From a checkpoint of a small transformer trained on Wikipedia.
Size: 8 layers, width 896, 7 heads of 128 (1 for keys and values), MLP 2368 SwiGLU, vocabulary 8804, 81.4M parameters.
Architecture: RMSNorm before each block, untied embeddings.
Training: a variant of Muon for these matrices, 11499 steps.
MLP neurons of a small language model. Each row is named by its layer, matrix (gate and up: input weights) and neuron, and shows model dimensions 314-569. Each number is 128 + 24 x the weight over its row's rms, rounded and kept within 0 to 255. Numbers have three digits each. A neuron's up and down rows have the sign that makes its largest values positive.
After each neuron's rows is what it responds to, as a language model described it from the Wikipedia text at the highest values.

L3.gate1685:145146148102128103083107132111119165136121118097139148116157127159147109104103140130109125165157126096103124133106117124124126084153160161138124098122135148120153133149100116179138138112155107140146139119170166112113128128175127120149106117096164098093117100140125157133126142112096178138147114163073183124108127143144143161136094111100151133171123141114136108123131151100122126108158135156130132118123143141138122099119168158119141130171127086168148129121103129128122118087163086129140159091101156162157094139127205099094134127153119159153152162103161111159130162066173186115129124181138128120155091138126095109171155136091144125136132115134131125136146105164097136128114127127119150175150116114191147116095092113098141128125142117123120078133148105126135105105120136
L3.up1685:127124115117139087119117128104092129164176083137129106114121174115151127139086114159105094155130151132149140105190111099089119109144169167129104125129149108116118167100118108123159159110147091099079147144132134114148165094144121133108138119107143129109098137134150122138135104078145114093132136098074102081127160176133118115126121103149119122126118097124126121148136164161119152125136111140083104115135106165156124111131137144112089117135171111133136141136118079150153138098148137078121168115136119133142094103116160152126143116145160128149164140120138139121081098084094146137068140168117118128114109130149167149151148148122117121138120082134112100135184152153094120182110137123154148119139139102133148165112108139136155111093128160115122108138183116133136079087157088
Word-final pieces completing nouns for stage, screen and art works or events, such as oper·a, TV special, exhibi·tions, plus some stray word-completions like simult·ane·ously.

L3.gate948:117168129125103166125159129087136133107151116120105053127156108121138137082133153162138147097144133143153140130109116103086114104118130163138138150132119142123101151085127140142126176067152066099148159092128130153081129163155132132103113140124149102140131126122151130148104157137143118121123095140135134143170133157055125160149143160134162109148145094101109090105146145160133128179127116203122136152122118142149163146185144125160145126136100130113101150090125091122130117094081110184128120153149122110115124128131136125144137151136114174098098164152146127110165161124134136118079122136114142141146124154119166165146129110109159080129099110146123144121142085146141108128177113124148151141140154125151127137139111092156094129167105138124122100116122138124138113118161147
L3.up948:128126071134146136125122121135133076108188139129152134090113112149114133130133125135159108145137142122127128080110110101117101100126048133109122116155165134123113104103114152138114095126122111150120127116165126155108129121125126135109103105126112157090130062116115147127119135130160135089075099162077113112139110107126133149162131119141132124105137127116145090106107136161112115142128140157099123174146123098159149131136095103092136148126122134092121129130124163137122108142091109137144161135161088102107111116078113099101118127159198124117139129137149125112140130121170141085156098074115147132142134148114151163119114146165118117124148127140145182097109155159173163127146158106131149147114125085124143101155138160118079126174124132173157097139099076108163088164143070
Newline tokens that end a table row, list item or infobox header, right before the next "| " row or "- " item, e.g. chart tables, track lists, gene-data boxes.

L3.gate1700:149120141086137100130106101119124096168184114108112141113139147118123120133134081088140103119115120077179131153138119094128158119135145136163170152189130100151145116140153144118136160129131096107112143112137101095112136137072123115103134156116156141134133138108130135137139113120120137139157109146121075125123151176178134136109085149156122182179149139129148144144126104100142086147156163140122151136111122101108084119142145118149122094163156132095155130131137139102112186127137124116155124135126166160126156115111102091091117146092161103142105087122128133137104117124105125167142156092149116137160122124152125144119109118096131131117131106101156130133111069177139131115136123135143148114151082075168121115110148121153148118100145104148108147161143129149130162142112067
L3.up1700:123116120139121118155148107095136153141115103124164139127160119126104142113106162128113149096108114122127142090103116127152142146095159116141148150167121115100143110130160136113157136106129143125176133124119142115160127104103166129165121136122142160126087135134079070109120141152133203153130091076103114122100148176124107112139083120108167168114156152101115130113114097120151109138135131101163146135142148144106131134127129140180175174125129092095137117154131115140107094093166115119097143154136173173091127156127087126134118119107140087089112092095143166139146124109140152131150117128167125142132151107143121120110144103123141107132138146108164126132134111204177128092115131112121109115141126116138127143105115157097132151155109128117119121078097152092117115145118173
Word pieces inside proper names, mostly people's names in lists and tables, such as Ro-th-man, Mc-Laurin, Hea-ther, Debb-ie.

L4.gate1155:143108078082136107120088178140130115159091132163082126109127172131167138112147120135137142136148144108163166116103142082154116139128114132142106142139143147132131109112105095149122100137117099124146133142136104128138136145146145141129097133158146193087138103152096097104146130149122135138131156132113095093131125108103092126186125109153117114124130154125165137092116131158130122143125102147123140155134145126139133074162123164157150092133165159158181125144140134185159088150173143113165124069125136127126137142138114109112127134143162084109125139143109146188142102138171157155141104134142132188123106121115129093118109125126106161148123126167134138145128119112144153136167090129107119132108135146162119158114103155148070110135139111128119162147139100158132134126100101
L4.up1155:157130113119101120106149162147146081157125120147112103067170129091152141111136128143163129136117167071151127151169126106120159143143109114127127132152134093140116157161126120138126105120150118124095168151119103131122141128165131137115053113113148201129099112136156175099164159167130153155164082129173121083173134157130083151137095138132121140140148124146130137127116131141172129123121093105093095172086171156104100131130112112137119133131150158128152128137154082171152124141137099126162099099173122140150156150114120156078134121110116135159153126128113158123142143138118138128150117114113106130155105144123161116102093103118132108181132138165118115132122130124126147134117117120160171095097107096118084134126103087147114168082131112151130134154127147100127115096086119
Short opening word pieces that begin a longer word split into subtokens, especially "di" as in di-minutive, di-agonal, di-aries, car-di-ac, also Com-edy and bre-thren.

L2.gate560:176142128141167089142130148165122131154075123113123129128079134151115096145110124124180152171136138107091124121136083125122111103132158115175144125134102116111137100139122091063116149112153137111164132120132138142095119144112123152129121124142102114154181099134165123115163204113144106143149083162162138106145133142124095140144156147148135131119151150114134135125128149207099123129139111153153129138130173147142108101095137126111102136120160105124142135100151126083113106140119088124102126114141097096098138078127108138133142150080137109108167108101145107078125125113108150161148093139144105129119120154114159151092136128132145135156118138128135120126109096151164133079138162134145168117065114137096163153080099094133139109155140158127125148127133107126129156124112079
L2.up560:169146071113143089098080146159124099105090134171135073109112133177098134170170126138157134150138101052125136158113138168150114083088143137144116114123128111121137155093172093137135103065147147129109127114128131099137100159100178098152143065117091128142138124095128128109145115078156126192119160162116149089143119113134096133126133149137133118156168154134169134211097129172119161078142126145104117151132165117124121125131162084106087132129133145122130154128127143101123143130151142074131108157132115131085179098106154127116118143119118137123133100112134135098128155123095142104134111119143102113123153134133138157172120122153135170136145142160146111137145153132118122133121123091109166126100128105065147157107133125187110113146147128133124109126138113094144138111149123
Short opening pieces of split words, mostly capitalized proper names and place names, such as Si in Siamese, Siberia, Sioux, plus Di, An, Bo.

L3.gate1327:098160132112103151143154128117142162144128125122164126143143111123090166134132122127155148163123134121135120152106126076128114162147106125144136162111095141143113062124138103134122138115173172144110142110138149134134127150122137087082081129156122128127151154110120082105165131127122116109117184114139102154174107107070138114117134116153172114138131100150128136126119154155111137152140072134074107127094125146132147098175112135098135130170121147151129137188094117149092125151133143091118129129125127115128156133161188141115115140133103109134185095130106134117130144098156151126162144099140104148131116124115094131140156151164144140124153106103128123145130100160165131183139134082137154115130146128148108126121128126114087102137117127153128108128137090158143132150155112
L3.up1327:150176138105085121138125108133088186135113103093140120118138129094193147138196118111156125190134104122182141153169150138139102139132139135117182155132111116151131155127137124107141115100094140168155167088089144134129139118115139161136106112131135113089169167150131083131095141103095128131153132134156162151143162094106114121137089099117133144114070164117165127079125153138188119146122141158144112105089121136100118141109138098115115113076107132153115146142112159111129129149148111111157132121141116142160147172158127195111092081168087087083128138156150149141129157168176154095096140071097106129135126141117130146170181119130155137107121114135134161127133141140124156130132141093074124135107142098087144149099134127145136110117139134150122137120104095171157147113166146
Opening or middle pieces of words split into several tokens, often di/Di, where the word continues, e.g. Direc(tors), kil-omet(res), Sen-eg(al), Di(ploma).

L2.gate1374:092138138156128101087126112131117126133105182110142147145133140121156093142102119156110134125147069178098119131130179122122142144120086138121112144167130155134130172066179117077107142121119146158124099130087119066109142119113137145107099125108138113126124119145084163146126107100130121159123099118150166136107131163112113139122083143126139122142123118131140115127105112147117117099162164109113143162159154135164136111149120097090141113129120083128140103137109181147166159135118090121105123118137126131124162122127136145099191145111149136079117113115130134124145133136077114157145081153137154079131123157098152147109105161107087139138109119153136120142127114091130117145136136156126125176096157146128092092161122120152136088137095111128136091142103131146117155159151122
L2.up1374:131114134134138118130131133156121148140154206140150123140150123153079114165108129096138139126105137095161142110098133135120154145132100129117155115101151153141139152182186155092129159136131129123094131127133117137165104111088118104116121128131116160166136154148103138121130150130100133116126134145142156137049139154124116144175157107180169153113160121102095136119133135129108145119099147116128156110107092187157136160121106097103210119123117113123170081184202141136154153114125120075094140117173105175091173109095090112094152125139166126146159108102116103128148122180137139111128123138161078109087171158161090163164090122132125135120137144125127114131161181119088141141122116121132144097116099099118125168123145125141132137102171094151149111132095096144113133140129158
Line breaks ending an item in a bulleted list, infobox, or table, so the next line starts with "- " or "| ", e.g. cast lists, year-by-year winners.

L4.gate1913:144123121170145116154132073105092128136095102114119117132128101099148137125121146093146135121151147048151151146129158111166143137096072157125163109128107144143091167106119118145119107131108128140155166153105145121160171121137107082125153090179069081110151081145163155157117170127115116127160128139136146074123151147131157134105124122101112100121068125154123129123121127138146130088136134131173124107150140125174104113190120117165163106123147148098149141157147163109129130090104128113097108119114150106093119099120141131093169137132134111134151110096121144123122113125130151112124106117136114145138091138106141125156143139133141099119118122148082119127087109109113111128118101126170139129141126137131114131107119123084085141119131119149145107134167140154097104136122148
L4.up1913:153114107115132138110077155141136114108085104132146122164147097143111113165140155109086168155146096125127136141119134123152118159110101114108150086160094095158111099129091104108108143161102149142149149128117182125146134142108104141120128128157096092127093140109122164150119135152128089094138103136191123080104150155147154110101080134127153160152132144126110112130098150129169127115087132124154145156117104117157134121152174141112106103136142154124081128163134116124132108116093107116114115126117145131086140110163152136086149128155079130146149088114126128134095120070115155104120119122130095114146124149108174142118154168116130173107157121124117163121132107137122166092203155135137119133121118126108106142121120131115116149104161105179111090164153135136148159119088155
Separators and unit tokens right after a number in stat tables and infoboxes, such as "| ", "; ", "/ ", "kg ", "km ".

L2.gate668:085089137124160126101115124142082128123143101123125137172175129140109102123137151082117145110138131186127146102130125134148156121147140105145093151122140139152153066097147140134157126106147151076106141096120114137140075136157116138172084168113169109094086133132112150073145121187134124137108124185131090111098116117141114146135129129097099111104114103133127140129132140150188124154107098123094143115148109099133139085090115139137136144094118114088131096142179080109102108115140134149118157168138139087173137116123136133150106138126100167150139119117139093155140139117135124158112147150140154069142115120128132136156096060141135093155137153125138118123137150097086109121119139132125110104068146145097145115096123134106141112087117083154143116117149113121125140140138112
L2.up668:147177097110137137136143148112079122092126170114121104166181162096118133091080169142117102121138105118096132162085192121148121128129109114136129142131154144147159128124144188139158119145151088126122160139139095089167157132112154098116145105145144131105094122163140139095129101136152107155120119160130128102078107130179121136146132135120124158160109080127118094149129109140135123144082142108109177120125116125160124155118146106145133158068101133108152124134124131140068150063117092131097100123136135117152123107148131101134111144113102128131116125144143162164122146114103151103097136161150170121106129112119137161146133140120114150114105137134146126149147163133105140124127163094128146144128107114134133137140126135134095094135119118117119142082142161145142165134100117
Middle or final subword pieces inside proper names split into several tokens, often in tables or lists, e.g. Mavil, Crowder, Cartwright.

L2.gate97:115118139131153125137169096145091162107092128164129131108140119117138143124099113093125165107165095118112137131160100114144119083120117150109131134089137123105115133135156125167150137143168136108118166169165159108120151112168131174124158136164160086160086129093148172114135154075146083161134130101127103124094127109158114112115111147112112183157134091119090128087154103131123092136141115136105133119111087128132081096149135142122120131162139177122146135151161104158073115108116126125195163124134116094109097105087117096093128092132131108144133091155154092133113102173172162143083126136141100107120157161136154098170143092122118127129130090119085118134140144084141083139138119169149090126108142081119143148118095160148138149161142154152175090138136141106153121141141142
L2.up97:123177137155163091155100138153135109102092083139101121163083126147123124136107174124129123113085123145082112150143137112151135135163108075122136113096129122110129148129116132121160111109098136132154133107130107111121162150132168098176161170135143125141154123126110124092116157120113133089107133145147114102117125122141146113087095147153128131143158155143109157154121082123119123110117148116105121123133121138141147146139126124092108095184158130113125140101106128124179145099091155132144155139087124194150114127151115149102105153129111102137082118150090126192154136114176099086102069143099115157066160128136146148141134069104143074115086111085112170164146116134113135167099149124131140139127143133120119151144129089135093119114186114154143113123133168131115077121105081
Words naming TV, film and theatre formats or networks, often word endings, such as series, movies, Broad-way, CB-S, program; weaker on table pipes and quotes.

L4.gate2208:148133110155140153136148173118139140134110136191155159111088131104135118126138091113104119140150088113112098109137130104129125136114149107127116108139128107172147104165134111136110139071159133148118132109143151144119114137116124133139179129119136144096095131150122146186136153127102120133136128099126144122119135136151159140104115149097120137109113123074130150161159140176108111106119100125132130129117125125180133139146122129116107143145159117126118143145033106100133132147100138143107170120080164125162083132137126166134111103118093143109105123083112095134102111137134087108101133133099086138112134093108157075123152116097112133139163136087078161143118128135143092146127149173104152145121152138084082144159130101090131126167105114100160117118116139196088133147133114
L4.up2208:062150118120124120138150175156108131125129141141117181107142146129143125157097161105103102139117121114129130100143135121138179173136164154131102086129134137106120120112109096098125172076140107083146143143179121106096167082143143169158193116132145124144106128155112184105178130124094128161134115114103152128119097170137152153132091131121130161136093094126108146162095137131123140160116097075147128158118080133169142148161157115147085126178197119126118148116090104125115163081095146145145114163097141102125097139116153147103129138177123101137138099132137135148139113158187155094093084183057102103117110175167103143127138126141122122107137072132097123134127119119159100162148158137109114140165117138123120100126119122138102133133128160140115123131117152109134103138098148
Tokens naming or describing a film, TV show, play or broadcast in entertainment articles and filmography tables, e.g. production, episode, premiered, Broadway, HBO, miniseries.